Weights of a small transformer language model.
Size: 14 layers, 4 heads of 64, MLP 1024 ReLU, vocabulary 8192.
Training: 485M tokens, 14786 steps.
MLP neurons of a small language model. Each row is named by its layer, matrix (up: input weights; down: output weights) and neuron, and shows model dimensions 16-207. Each number is 128 + 24 x the weight over its row's rms, rounded and kept within 0 to 255. Numbers have three digits each.
After each neuron's rows, "fires after" lists the tokens most often just before its 100 highest values on Wikipedia text that the model never trained on; "fires on" lists the tokens most often at its 100 highest values on Wikipedia text that the model never trained on.

L10.up246:138167137134123141163128144102091096130165152131124123124135122121099135141132147152123140151154096125059159123088116164116167154149125108144128122093127136130103141107088125083106151109059135159129105132111112138175134176063097088094150163144126120142117123127118138099124111152163165149143090154138121127135124116154135153129116165145131087140140122154123126142136114169153153120110137138114168076146084145150082133131173133106139103122144079115097125111117118156150102144150121070125114110124129175125131117145123128084129142130151135153136107097174113122135085097129170135
L10.down246:145152087169128166123086101115138170145170133116090114100120106126145150109129105127108131152135112089092191106126129127152165183148116098143156149103123171133123095129143147126118123133127137168140129111139135095140138135132081140096133072154101105137107088110106114072167135142190156134155157170106121146123141109145171113099161140130115117122140080149129084150153134126138111129117123140134139112123147115110135126118104109126154155065136100137053132130156136115121103134128157131117121116153099185131129118118129143167142108177148117118118113079131135117115172136110166156
fires after: "3", "5", "2", "4", "6"
fires on: ".", " |", "8", "0", "2"

L7.up814:126155163130101121137095138073184109137163121129151174130093130129137104147124141096097164136141116118181097117113140147147145111122120139146162097141065108117144122093125126101113132130078080098127119147118065131145119112092122130128113134118120119180099161159145130145091094129133158157134147165143155131115112123124105102166153171132171152152126099141107186181105126119115135134114110146105125099097100141090121139134132159147133110126149148113118153094112080126154158152113134137115120110115106130139118133128096159118134149136121118115128167113125133140127142106152153117
L7.down814:122097129214151099110108110137127134135100172109139120110143145129079104119141152110132164142098146126133114127109143155126193143145127105137107102152120172182142094139128155129109157131136134150124154131149150129164126098171100113151093118115097126119133113120139125103171131103102120131107117128118159124166114119147114127131162119121134133104118119162117109126078112127123112137125144141149118085167127068124146114148139141124124124117091137139096115122149087146093159117096122130136152128113077132147133095082119100105172115118131174081114102131144112157127186171127140092
fires after: " ", " in", " as", ",", "-"
fires on: " part", " France", "em", "us", "ia"

L9.up904:111123133112117114114103111138102141148121157115111130111134138144102176188152135140147137173089113117135102161158140121100096165148143114135157157184134128161186107134143112157147115136148142140139105136141141135164111166133157128134147113070094117118107136123153087139110163123082098119170128143147090116171096169108117156091101128124110147090099111145123170194129117083141162058084126127127092152157105136132093118116131139167138129110143153107120129109117126125168155135153102080101119139090096110143139149110162148131183124131124128135088140109151116156115123125156134165
L9.down904:163132092108114116118126117123106173146144169111105098125113112106114185153174112127100134147109128147141105135094109190125122120107130122080124135085135085136164137132117163139099123137133082147150115122172116131127101092149114203095093133109160133168083121101197095151146130132130089126176114147125113114132109131133122112137123112124084121144127086142106103158170117152126150125129096133137123117142135080114124113119087080100141113119140162120107122118135152138141135150181160173123104123118145161145120147083096111144122154112074131131104152159136104136123119123126183165
fires after: " of", " during", "ing", " "
fires on: " the", " ", "1"

L9.up405:126140129102156119118137136140123139131170105129132115136115139123120116120125066131131126167128106121100102117115162147169144129145158121139125160101140174147124171167089102074119142091118116135098117141112120137120118148123165050111174080156121087122095136118135080131152088158135142136142119106131112137156102138141147172111130132180117131146154140123132109121141122094130125085112077104115137145122121111160148139157185137112167117154174136142121113125143118152145160136145084191120121139123148152098158095131130115096113093122146099102131118100114152115115147115125131138
L9.down405:132160127125150217151155105099155110153115102126137100120133114125101126093107142123104144151119117165138112096134121120169164124111093130126168127094117095101074128085156108137127138158111088130154136158137118143138167132118099106110124121138123097122095118112133160095138090135170154115141089147140147111085147138121144111115172142105082137116111106156093123110125099153157151145107138140109141166116142086097081116126124123124127091126086128132148127163106141154170158085134132077145140103166131169121154128142105144105123150174153093123126094124142152102158138138092175076
fires after: "0", "%", ")", "2", "8", "3"
fires on: " |", "0", " were", "1", "6", "9"

L9.up471:130100139115137139093125102055104131100163120140102148144131152126119165113159123147113139099130117129128112132146156131165162108122148135116107163136162135086121152149126151084146126118116106138127105135159143105140136152117151133110110138162070109127100137134124139154078100124129106141122111109085166137138112124158125148164132112160070089090122127131088122153116144120129110086137067154126127103104078160163125122144207100106134139110180104105147133129141139133137119129114114108099121120136106120124115102110127129111137155159157124128096124135118108131145119098190172109
L9.down471:139128132134128121092118124115128114134125108139138127133137120117130131143123119133114126131126131122140130132124126126141130130108126128017124121132121116124119143123130126137125123150149138144129140140125132132129132131128127136118122133124124112107126128125134125131112136112123123127133131124102131132115126129138129123134123120127125121129117111100120117130121138120124130085125121143124137138122132136116127120135199131113124125130126136111136122123117135116120118134124128131134126121144125143128134133135131130134131143126147125131128125255117129132122130124169111124
fires after: "\n", " ", " (", "|", "8"
fires on: "|", " |", ",", "\n", "°", "."

L4.up128:142170182158164175128122138121130122126148080162126125142149102097159104126105126185140079138089124083122156128162152118096126131102124140138115155148114126119136110126163134126158158108132120136154147102164142147163126104126125137115086150128117127158120149139116139141100108166140146188109097158172123154115056147091101130121086098124104111109135110129131131113128151137101107087117108127130119141137152128128094124143171135122123134161105119148141145089139106063157145147086099098128150151154117144135094133097098146113141132131125177130161125118096149163130136131142148119
L4.down128:129182126148094116131117113112137161121116113097119097165100156133144097129155052132123107119095120144153131111105079145082121129150108158096118139116114097115118213140102116130103118141129125109141139187126096108140106149126148134123134126157131106095135116115173114153111087123133141112129112122130120119119134125157144149155176124145149147105143130115126168148158109106195142139103135110105142122138102139146120116125112147153126128132097158105148118099163129135165133111141148106119121095130158126073180117162132092159130122090115124148131122135151107137132120131152141122
fires after: "\n", " "
fires on: "-", " "

L11.up0:113130136096131139168148141157168137142167112150166102090080123093156119124155123143156089140100160133146130134178125127096138134146096095105106146088126137143126182127129061143141131125095134097095119111157123127134108144139159078155093123171080151162104104145148097136138132151105122112121107119180101131115091144156117150216124114167104127088122135134143122171177113117157123106118084152114137131146143129144137131112168149162141100147137101079110099140166154116119111093123138128103143142109091136116146123115153171152122116117108117136125123112134170131136124082137161110
L11.down0:142121118149133118128144133180148154144129150119126119097125136131120141121127119144111109149129126171120115103130134104151120164156139129000137122143130116131103116116108145126095116139154111135155137142125122160121147128131118170117133160180154121160141108115120115111094135144146121142136125136131126108144123129129124114118099156130147102144145109145150101125157128131121131123134129114127111143112161095145131134163097117093099150149119155120111105138103134140161108134134138160141139140102140149107116141118129130081123072130094134140132121180111165127092146146142174135
fires after: " ", " —"
fires on: " |"

L7.up965:115121180141116163128117128125136127131186111157131090088121114142161121117092141198139095144109120119125130147163128146116109106147124114147120101144088105130130104129113118122113152109109109134145151088132161089148123122135169144144070133109074145127135166118128141186036137130117120151104118174190128144108087138150116147187086097139125094136154147121134149100148143155088112128151109141088122136128122125139113129144197092122124128149100141137108148103138090101117135173125133128086167147118102142134111148124108117139153164146124144078164134118155142151170132139158143127
L7.down965:092099111106089098134121159124177149136113135091141103118135098084125119127087088143083115147082120173091131137107079132115092124147126083102111144120087162183117152125110116140118154203166110112110125148140129115146093140159092141102152118155105108091127099130145112139130141119096155149141146147122145118111132127158190180105157091150104167126129130139128157175105122146157099132134116101132121071108137099126099112129113127167157166162120157135105128091138129117141108136142120137132115109117111131118125138178163100150084134080108120132119106140153145139176101105155153121
fires after: "\n", " "
fires on: "-", " ", "."

L10.up486:112128119192132155116136128154147128151159094111128117108119122061041145105156094179183110152161120125102102099160080144140132098120095097151112128135115110135114119134085140092124138084113158111153138127134134115125111117169152098122141122087119123119118138095143141121140104109118172110133152095173131106133102158144134140161135145148157118148144152108093118132148151140108126054135119112107139121171126099116111162144191134109125084136114122111184177153128136097147125145116130133130141104146142180118137132145104085120130137150149123104126131113149139090109124152133142149
L10.down486:096128090139112119109144103128152132138122126117111099140155090111131116092113094127157134131128145141115097126110092152156140132143141113144174125121106097133130146111129122133093134141103108136120132154125106130127151116168153132123125130127116105114176093124129133126114112123130152123141191116124148190132136125141145104138151089141072109147149104112151073086139138135127140151178150142157125159080137119146149158121122108111107100125112146137158140133148139118141160111087109158084149071169155209150141074126089120127062136139173152126104080117143165145142146101119134107
fires after: "1", "5", "4", "3", "6", "8"
fires on: "1", "6", "2", "4", "3"

L10.up442:163114141164101144124159091134135130136109079164118141141140120100119136147077146205194106142087103160112117098121142142119117083141132127136107141118137134105159116130139126116145132105140111108119123125152147115181106135158160136144085155102095099134150141135151141142099096115126130149128138130176107120130124119140064117177113125130143130099143147110105127121115148086126097055117098122147154201147137149141131133128152128101135120131097151125124188125165118137166134127164134110095107151143121079126129135139128167142142143116122145087167140119107120151156142133126160135
L10.down442:144128099153147132102156130142139177149131126131124153147095138129188159163125076094078108164085116098148177108098125119143112160123105102109081131155135093176121135142131147121121138167110128106129138148166156074094117133112116123093123140173082123137125102101147174122128134163157140111085155104162132106137167148125168107152135120177111151146127113126165136146169121121137120143139153094140152101121108136160126104136083121165116155081099194112133127102136153132121144101132112131101145095121081164127157104158100163127118109115131145094171102113132113151154114104075126084
fires after: "\n", "|"
fires on: "-", "|", " "

L11.up800:149146176174098154073110128127152135131118099117105104136125082122138149163103113152110082122111144083148137111119145163133095088103114115136101094089077129149103121155115145168169126138097115097150138105127145113159123117150159125131090143118115124089151163135164130131096138114144137142076098128166148135132127122101152142127087163154127104138139157122161122127141137110117074093162090119156131105119143140136158167180160144099116158140139158110121129112131174092136124134128111116080143141135134144074141136115153137136141153118122171082136147118134163158170126115151110111
L11.down800:140124116148120115102139137137137130116163103147153113136153108120145154145115083136115128148110134132093127115126107128111132177108145125036122139117099125171195185110136129164151137120098134135115127150164123125159141120082094114107132121186091127115103094108132129100116140116097110180153170127117129120118153159104139144199119150155127136149144143135098138148135163088157138131133083151138160102122113130158141096105134111174139111131107107114126112099129146159127116122125179106187125121159163124121143115131092148151103123161077145135090113166138113113130096094086160144
fires after: "\n"
fires on: "-"

L10.up832:140153161138134144094136134077122115093115122144093153156079149153147165113127110137154114121157182105122071102093126124109144148139104115130169117094140111137135133143101060122128104095087121145128126132095138098138125137093115104144132077114145104112154122142144078164132117118134146097104110131175124138112132120098131121142154144141098129111113133121127135116149169099147149066144139119115144096158133157166141111133171172134109094164128112104150123156119138099081125148108115116136149105141134148127145129148155147066153135137143123103131099116169107096131111120143137096
L10.down832:148169132098107096114143151106172153128134120097101130144138150121127164145127119148103136118139122150123122131081112149145121184168096120064158108160161127139141152134147112123088111150157123142133130111108071153109106182107107117095115160134154113139136087112110092133138131136092100082163130118126175131129183130148107138130133103140132129163139134145116111132128125123146111130125150141096149148117175139121122139126163100120105120139132141135130114155093133091073122129138133129131165131156170121126128104149123165115132112142153124083077120255152079134126119125142171145
fires after: "2", "3", " ", "7", "8", "4"
fires on: "9", "8", "6", "0", "'"

L9.up256:131132146088118078127123134076145115147142081147117094118063108124111161131150132129154130154143094148124082093150157117150128151152113107146152115125118111149114120102110142114129103073144118131164129140104107079122129152164133118131154112100131123131144145150126126148097147147149128131121099111164119145119123102112071120115121114117133096075092178123139140108145119128151127112121117095104135173151109134139133112188172137144119114129123100096145146159123130151110101145130104115133180134097128115129119079185130082099132094174179100131091063101172148108108144139153141145
L9.down256:146156167067155129132127111140134126167153084094097189157124098145112155114154111120141100162159098119169093150189121111126167141139146136073104152095191130133087093133167103137117144128148132145140121133128133100140155122172102120147149129128104155139145156116150118133126123120131146112118117110123149113091138112158107152108134148117117133119101118123094139132116125118145164104126124093108168123118155085143089133158102142116100113117147165098110135138134110119093134125131126154157119150167133108139137118144126115165111161164101160117124113094149103155132171130111128126
fires after: "2", "1", " ", "4", "3", "7"
fires on: "3", "9", "0", "8", "1"

L4.up82:175100182198138088119117081138162128153110103158125106140106107079137159164124168163119139159120106085152123123167133131149110105124128141149085141168086119110145129147117156096131141091135103130096121125139132110132139118133133135156128138130093115098148180143132149149128107108141145150123146128176118133138127156091127120179153118131091111114127153128134105089152157147112110092108133102141101143119096138122119174137122141074108083134131126129131117118177143084138108122114098133106118156155128064114128119119113115120151125105128154119165107118063114164127148137141164130
L4.down82:103139101126134076114143112120101138068123182127113109144100174110138149111123110099123162110121131119160171160085082106154151136133114146122142147106190115114133133105115117099094098138151131104139168181125143130099132162116118142093183152112134083156123164135171144117130123092137124080147096100120117123141104147129178130120179107145119148143112137119135100092129120146139145160106146131119138094135181131163133131077086143143115141121104137162123112172119101122127120113171122097135151077119108147134106133171105106115110114095135144094132127138125111115116143115120096130
fires after: "\n"
fires on: "-"